Part of a small language model's weights: 846M tokens.
MLP neurons of a small language model. Each row is named by its layer, matrix (gate and up: input weights) and neuron, and shows model dimensions 80-143. Each number is 128 + 24 x the weight over its row's rms, rounded and kept within 0 to 255. A neuron's up and down rows have the sign that makes its largest values positive.
A block is one neuron, or neurons of one layer that tend to fire together. Before each block is what it responds to, as a language model described it from the Wikipedia text at the highest values.

Clause-opening "that", "which" or "who" after a noun or verb, as in "an organization that continues", "episodes, which premiered", "demanded that"; also demonstrative "that".
L2.gate160 [126 108 175 126  72 113 112 126 120 121 101 157  83 126 171 154  98 123 147  92 126 154 148 125 107 135 146 110 132 148  84 194 137 151 130 128 155 123  84 115 121 111 125  90 147 164 129 143  61 135 115 146 112 117 130  87 159  97 164 107 118 146 113 129]
L2.up160 [ 92 120 105 133  81  84 130 102 126 131 134 142 112 147 142 153 121 124 151 113  91 118 123 123 119 107 154  89 119 130 111 132 121 116 125 103 127  92 158 156 116 141 171 112 134 101 113 119  90 112 135 145  94 137 122  48 128 149 160 131 190 167 126 127]
L2.gate260 [128 171 145 115  87 152  79 122 129 121 166 156 122 130 116 137  91 145 103 103 155 151  93 195 134 102 144 109 116 146  88 129 131 148 147 124 115 133 132 134  89 109 144 107 133 123 148 112 115  82 131 122 110  97 160 136 130 133 127 132 143 139 123 124]
L2.up260 [103 135 115 115 171  66 143 103 144 151 126 158 129 142 138 130 178 107 161 160 115 122 177 135 118 144 127 109 170 131 159 128  74 126 125 136 163 111 142 121 142 133 106  82 140 159 111 125 144 127 118 130 181 134 120 147 161 145 125 127 140 115 157 129]
L2.gate1272 [159 122 186 122 133 135 139 123 121 153 123 124  96  85 165 149 100 137 125 112 123 161 172 120 122 135 133 128  86 138 133 156 101 141  93 144 176 131  87  68 118 151 144 152 178 119 141 127 114 117  80 107 100 146 153 132 149 135 142  95 138 139 125  86]
L2.up1272 [137 121 111  76 163 129 132 130 121 121  95 146 150  89  94 128 107 144  79 125  84 121 141 133 119 144 119 100 139 126 128 146 122 124 139 144 135 161 135 130 120 158 159  65  88 133 167 109 151 136 134 127 100 179 132 123 141 126 154 147 146 159 119  74]
L2.gate2060 [161 109 139 137 163  93 141 131 150  87 137 151 144 149 159 150 153 136  97  80 108 104 159 146 143 108 115 163 130 144 136 120 116 133 130 156 127 134  73 130 129  93 130 136 134 152 190  98 137 158  96 104 118 127 161 113 150 146 192 105 139 163 128 146]
L2.up2060 [181 109 108 136 141 152 153 120 138 112 123 107 104 131 135 129 171 157 120 119 135 149 122 161 142 130 100 131 123  87 137 123  71 100 108 122 125 135 141 146 111 170 154 134  76 113 136 147 128 143 128 153 130 166 168 111  73 111 169 126 127 138 170 150]

Words like that, one, some, each after a preposition, especially "that" in comparisons (compared to that of, at that time), plus scattered mid-word fragments.
L4.gate2084 [102 139 160 129 137  76 138 108 131 136 118 139 114 112 125 168 191 150 164 151 117 103 105 124 160 171 147  99 146 110 107 139 136  97 102 113 157 122 116 113 127 116 146  82 108 119 133  88 110 167  76 119 138  70 162 111 142 113 164 143 114  90 132 145]
L4.up2084 [114 123 142 151  80 101  92 112 152  87 126 161  62 123  94 153  89 159 128 120 140 136  86 107 111 102 142 135 101 102 102 144 115  98 122 127 130  95 162 120  92 121 135 123 119  90 169 145 139 137 152 150 121 103 189 160 123 117  90 154 152 168 159 136]

Subject words that open a new sentence or clause, mostly pronouns after a period (He, She, they), relative "who", and sentence-initial "However".
L2.gate3 [119 111 151 133 101 110 121 136 141 134 136 171  97 115 195 149 106 145 132 116 119 153 122 150 112 109 107 109 104 165 119 170 142 119 122 159 141 155 138 163 139 103 101 123 130  86 151 118 127 116 139 111 119 114 155 113 131 110 132 115  88 139 117 150]
L2.up3 [103 111 122 141 110 114 155 112 132 184 119 156  65  80 157 125 116 197 134 115 126 118  82 147 134 139 132 143 109 155 144 130 108  92 126 128 160 165 118 151 113 107  95 132 138 107 154 137 101 137 102 151 141 148 129 150 123 133 110 147 126 154 124 126]
L2.gate841 [145 194 117 126 105 150 148 133  84  78 142 139 119 145 124 147  91 153  95 142 117  96 125 133  92 100  97 128 109 148 118 142 120 127 142 149 107 152 158 138 129 103 126 109 144 111 137 105 139 143 147 112  89  95 112 128 146 102 127 142 111 135 126 154]
L2.up841 [119 134 131 131 126 121 127 179 122 129 108 117 127 108 140 136  94 142 133 129 123 135 155 156 159 135 103 143 146 106 113  98 139 136 138 128 134 161 172 130 128  94  72 112 100 133 112 111 119 106 153 143 119 143 104 172 149 116 110 124 146 120 149 143]
L2.gate1265 [123 115 142 100 138 133 161 117 133 114 112 137 131 154 144 123 117 137 112 101 138 126 187 141 124 158  73 116 132 115 180 162 132 154 142 120 117 163 115 145 156 106 109 124 177 128  98 163  98  99 133 128 145  73 130 125  94  99 135 116  81 135 128 125]
L2.up1265 [125 122  82 154 147 102 191 113 107 165 159  93 131 109 120 143  86 128 119 100 160 159 156 150 177  99 106 114 112  86 156 138 109 125 135 122 121 150 107 146  99 123 153 141 140 120 105 168 106 125 117  88 132 143 114 170  82 111 175 129 126 102 146 148]
L2.gate2188 [161 102 138 112 145 124  94 171 114 124 132 129 120 162 118 135 142 178 119  97 183 109 123 131  68 144 128 121 151 120  85 132 157 135 133  92 150  97 115 124 140 132 153 135 147 147 123 110 139  97 160 128 118 139 113 123 115 107 135 131 112 105 120 158]
L2.up2188 [145 135  96 116 151 100 129 126  93 113 150  91 191 156 152 166 115 123  86 100 178 120 132 129 138  99 110 160 102 124 141 128 114 123 123  99 128  92 113 132 146 125 157 124 140 125  90 115  99 168 100 133 110 122 108 155 129 114 128 123 122 143 124 151]

Function words right after a preposition inside set phrases: pronoun that (that of, in that), in terms of, in order, as such, in which; also word pieces after in-, as in in-sensitive.
L3.gate14 [ 85 114 159 109 131 119 157 139 156 152  77 137 119  96 116 144 132 170 149 130 151 112 132 126 128 149 123 143 121 168 117 138 117 127 103 154 164 158 111 109  97 106 144 112 161 124 119 150  53  89 134 134 129 115 124 129 138 130 129 103  95 135 177 110]
L3.up14 [148  83 145 114 107 169 143  85 135 145 112 187 139 123 135 123 133 124 182  93 133  90 115 123 185 109 121 163 123 121 143 182 114 148 125 119 118 149 101 109 125 117 166 135 102 112 115 134 150  95 145 126 154 114 113 149 175 147 125 104 149 144 102 146]
L3.gate72 [ 97 134 138 120 106 167 117 110 152 151  76 125  85 144 122 123 112 157 109 160 132 148 114 137 122  87 168 145 117 139 111 142  98 113 113 109 119 160 131 145 100 130 117 154 106 130 132 101 115 113 146 148 131  82 120 107 149 131 112 151 128 109 141 137]
L3.up72 [ 87 151 137 124 147 157 134 117 185 102 120 156 114 140 109 136 146 133 136 132  76 114 145 122 154 122 128 110 125 133 133 138 130 132 144 160 126  72  81 154 124 131 114 119 149 113 155 109 145  86 187 131 135 156 162 141 146 129 128 133 118 136 154 145]
L3.gate254 [147 175 132 140 107 107 167  84 165 111 124 121 132 105 126 151 128 132 134 124 153 115 152 142 158 119 139 138 122 136 118 186 121 142 136 135 164 184 171 116 140 150 130 142  94 146 132 132 133 117 109 112 154 103 124 123 163 132 121 143 113  99 134 105]
L3.up254 [137 148 139 171 140 130 122 184 148 113 137  96 136 123 135 100  90 106 155 118 119 130 102 149 144 149 140 107 120 124 130 143 185 107 101  89  73 142  99 119 178 101 118 150 138 108 169 130 128 150 119  75 155 116 156 153  91 117 126 166 124 165 118 164]
L3.gate288 [ 99  93 129 121 132 134 150 128 156 118  86 127 155 129 104 177 160 141 126 146 102 139 142 121 106 115 178 131  94  96 132 117 132 116  94  99 144 115 172 138 100 154 175 136 108 141  99 112 142 102 144 134 141  88 150 138 126 116  74 148 133 140 131 115]
L3.up288 [123 113 110 134 104 159 119 109 186 122 119 139 150 112 158 115 134 122 105 119 118 130 102 150 136 162 142  85 155 144 123 131 159 134 119 156 123  68 124 146 127 127 133 104 151 123 109 110 113 113 177  60 135 151 161 157 132 132 122 158 130 134 106 152]
L3.gate570 [130 105 130 123  92 154 109 114 120 138  92 174 126 108 150 105 148 118 144 135 133 127 113 132 137 161 119 152  93 177 147 109 125 134  89 145 148 151 157 126  94 153 127 112 109 103 158 100 132 101 133 149 112 100 109 120 101  90 108 134  85 120 112 122]
L3.up570 [140 138 144 181 130  98 154 147 149 116 156 115 110 115 135 147 129 133 115 145 146 129 109 132 145 153 108 114 117 143 158 138 123 169 144 101 148 119  70 134 157 107 146  90 109 128 103 147 117 141  99  92  97  91 110  94 148 128  93 139 116 112 137 148]
L3.gate598 [162 109  97 152  86 119 153 170 133 144  87 135 128 127 136 129  90 129 161 132 141 134 120 128 162  94 138 102 136 128 137 191 164  83 108 124 142 160 110 120 125 129 172 174 123 175 116 145 132 132 112 140 132 111 107 111  95 124 128 125 121 119 116 124]
L3.up598 [120 127 102 113 127 143 133 102 148 151 106 148 117 121 136 126 148 132 164  82 128 113 146 142 133 125 164 143 114 109 144  55 146  93 131 165 148 113 112 102 129 172 145 133 125 118 116 143 156 113 127 102 131 142 167 125 169 139  89 149 136 151 130  86]
L3.gate890 [143  83 143 121 131 168 144 131 101  83 161 150  89  94 139 114 150 114 121 138 137 157 157 180 119  83 121 125 103  79  98 151 127 159  94 135 139 135  85 135 155 100 123 139 150 171 124 115 130 111 164 138 120 141 130 146  92 143 113 104 121 113 117 158]
L3.up890 [133  90 139 139  88 138 149  74 146 130 161 141 100 121  89 134  53 134 114 162  97 143 124 162 139 135 127 114 139 107 139 130 120 149 101 126 144 112 137 106 130 119 114 120  99 125 135 170 149 138 162  93 123 129 127 120 138 123 106 161 153 155  82  82]
L3.gate991 [157  79 162 186 105 163 153  97 141 102  98 111 110 107 153  40 112 125 145 136 115 158  89 137 130  95 119 141 124  95 104 139 143 117 152 114 152 109 155 148 171 101 120 115 140 129 110 143 132 155 178 142 129 146 161 109 102 127 119 122 110 148 108 116]
L3.up991 [ 91 154 140 136 119 117 169 140 125 101 132 101  90 145 115 129 145 120 160 113 102 160 102 145 170 111 101 144 169 124 129  99 158 106 116 138 108  98 159 125 125 157  98 110 100 124 138 128 130 142 102 149 137 157 136 168 123 136 144 127 136 162 121 127]
L3.gate1371 [119  97 147 134 138  99  93 162 147 114 171 135 112 161  88 182 135 167  91 138 101 131 144  96 103 137 166 149 138 122 136 148 130 149 108 135 191 128 160 116 131 149  89 105 158 163 147 127 155 101 109 118 105 120 108 140 121 143  81 148 110 153 116 161]
L3.up1371 [121 113  85  88 146 121 160  99 125  80 163 112 131 130 108 141 156 140 122 118 157 123 116 117 153  85 137 120  96 150 153 140 102 135 103 137  62 108 115 143 127 167 135 137 136 108 122 134 126 100 137 140  87 146 100 112 110 125 110 109 147 122 137 146]
L3.gate1454 [ 97 116 178  92 133 106 112 139 143 192 130 147 106  91 121 143 139 151 111 130 131 101 171  90 141 138 144 142 164 143 145 139 158 160  90 163 153 141 141 142 147  96 132 108 116 121 152 124 145 136 121 102 114 115  85 147 137 164  84 122  96 103 152 162]
L3.up1454 [169 102 142 121 133 159 106 159 136 130 135 104 113 126 145 101 109 172 151 112 110 124 147 143 126 102 112  82 104 138 141 188 167  90 118 144 121 131 146 147 178 148  76 163 162 135  92  99  83 129 158 165 116 138 137 206 126 129 139 138 120 119 137 162]
L3.gate1477 [135 149 128 104  93 134 146  75 173 138 106 180  81 122 152 154  86 126 121 137 184 122 169  99 118 127 107 152  88  83 131 157 123  97  81 139 151 140 117 146 138 147 153 144  70 125 161 154 146 124 130 126 144 115 141 161 139 138  99 121 122 116 118 128]
L3.up1477 [172  71 136 147 124 127 123 109 128  81 118 107 139 127 117 122 137 158 118 131 126 153 147 149 153  96 140 157  94  81 151 171  99 128 155 118 145 139  98 107  96 137 164 154 137 114 130 113  67 133 161 112 134 150 128 123 101 150 125 129 102 150 176 135]
L3.gate1612 [148 152 100 136 111 143 175 119 125 161  79 125  98 121 150 144 116 181 166 133 105 100 138 127 124 122  99  99 158 146 134 164 117 121 130 131 183 164 119 125 112 101 132 136 121  70 122 137  94 114 136  92 108 101 180 128 149  77  78 108  87 145 147 138]
L3.up1612 [132 127  96 166 112 131 103 141 119 134 152 133 171 101  80 127 134 176 146 145 149 137 113 153  84 128 148 118 130 140  97 173 132 107 135 132 143 123 145 143 140 109 124 111 159  94 135  64 146  87 121 151 130 118 104 113 117 108 154 108 123 147  72  99]
L3.gate1689 [154 124 144 101 120 122 149 161 156 117 103 149 140 134 152  76 130 118 146 137  95 125 113 159 108 118 109 162 141 105 125 174 122 157  81 134 120 123 143 171 159 135 135 141 129 131 153 117 141 134 101 118 120 150 141 136 101 145 101 160 141 149 152 123]
L3.up1689 [112  72 149  99 140 121 126 117 115  92 124 171 121 106 113 152 154 127 151 138 137  93 113 123 136 110 117 112 118 142 147 167 130 155 137 181 134 145  92 109  78 146 179 111  81 117 142 113 102 176 174  85 160 155 109 124 127 129 115 148 137 101 128  83]
L3.gate1723 [127 149 139 146 119 162 157 147  90 116 126 164 107 164 130 115 142 127 157 143 182 111 153 148 142  94 138 130  93 115 114 114 176 147 106 135 115 124 168 123 131 174 107 115  66 161 135 110 126 115 105 130 167 102 126 134  98 139  76 101 107 105 108 152]
L3.up1723 [148 165 104 152 140 122 123 112 117 126 116 140 154 137 131 146 127 111 118 108  98 109  82 156 153 134 155  97 110  82 131  98 116  96 121 140 165 135 128 120  95 139 145 132 121 111 139 117  97 125 118 135 156 101 161 129 161 117 153  94 112  88 150 116]
L3.gate1865 [177 128 129 147  80 114 134 117 186 101 102 102 124 155 101 102 106 134 108 106 125 149 151  93 104 111 169 132 112  69 162 123 113 137 101 104 144 140 135 131 151 107 136 165  85 128  98  65  99 166 125  95 102 119 167 121 127 123 134 102 119 101  99 117]
L3.up1865 [ 91 134 103 131 156 142 117 184 131 142 148 116 158 136 121 107  87 114 129 122 110  80 127 139 101 143 126  60  83 132 128 155 122 125 132 154 120 101 130 133 102 137 136 150 162 150 106 104 140 106 119 151  97 143 122 172 122 104 114 140 139 125 146 140]
L3.gate1882 [179 115 138 113  73 136 170 147 121 146 125 129 146  95 128 131  81 133 141 135 120 151 128 144 117  96 162 125  89 126 170 186 170 166 151 135 160 120  86 125  86 129 140 125 165 138 109  94 134 128 109 139 118  87 124 142 109 133 123 161  99  70 134 140]
L3.up1882 [103 165 120 117 126 148 161 137 123 122 142 139 137 105 146 154 113 116 147 117 117 121  92 186 150  91 114 155  78 175  97 129 153 118 131  92  85 124 168 147 115 133 135  82 127 174 130 166 108  91 159 110 131 117 100  93 125 117  86 162 124  95 131 154]

Relative pronouns opening a clause right after a comma and a noun, such as ", which", ", who", "in what was then"; weaker hits on word pieces inside names in tables.
L4.gate60 [132 140 128 145 125  92 147 168 182 137 158 166 167 163 162 121 147 153 101 169 158 132 151 138 127 125  82 156  98 124 133 144 103 133 144 137 148 138 150 153 116 105 134 152 101 102 148 149 109 140 145 147 130 123 161  88 129 112 142 131 116 104  77  95]
L4.up60 [ 86 100 140 120 166 110 110  93 104 117 128 130 176 140 146 103 136 103 140 143 147 118 143 105 141  79 110 115 134 127 107 106 112 148  88 151 104 117  84 134 129 165  99  95  95 141  92  95 109 108 102 141 117 164  82 130 136 130  82 124 129 147  89 119]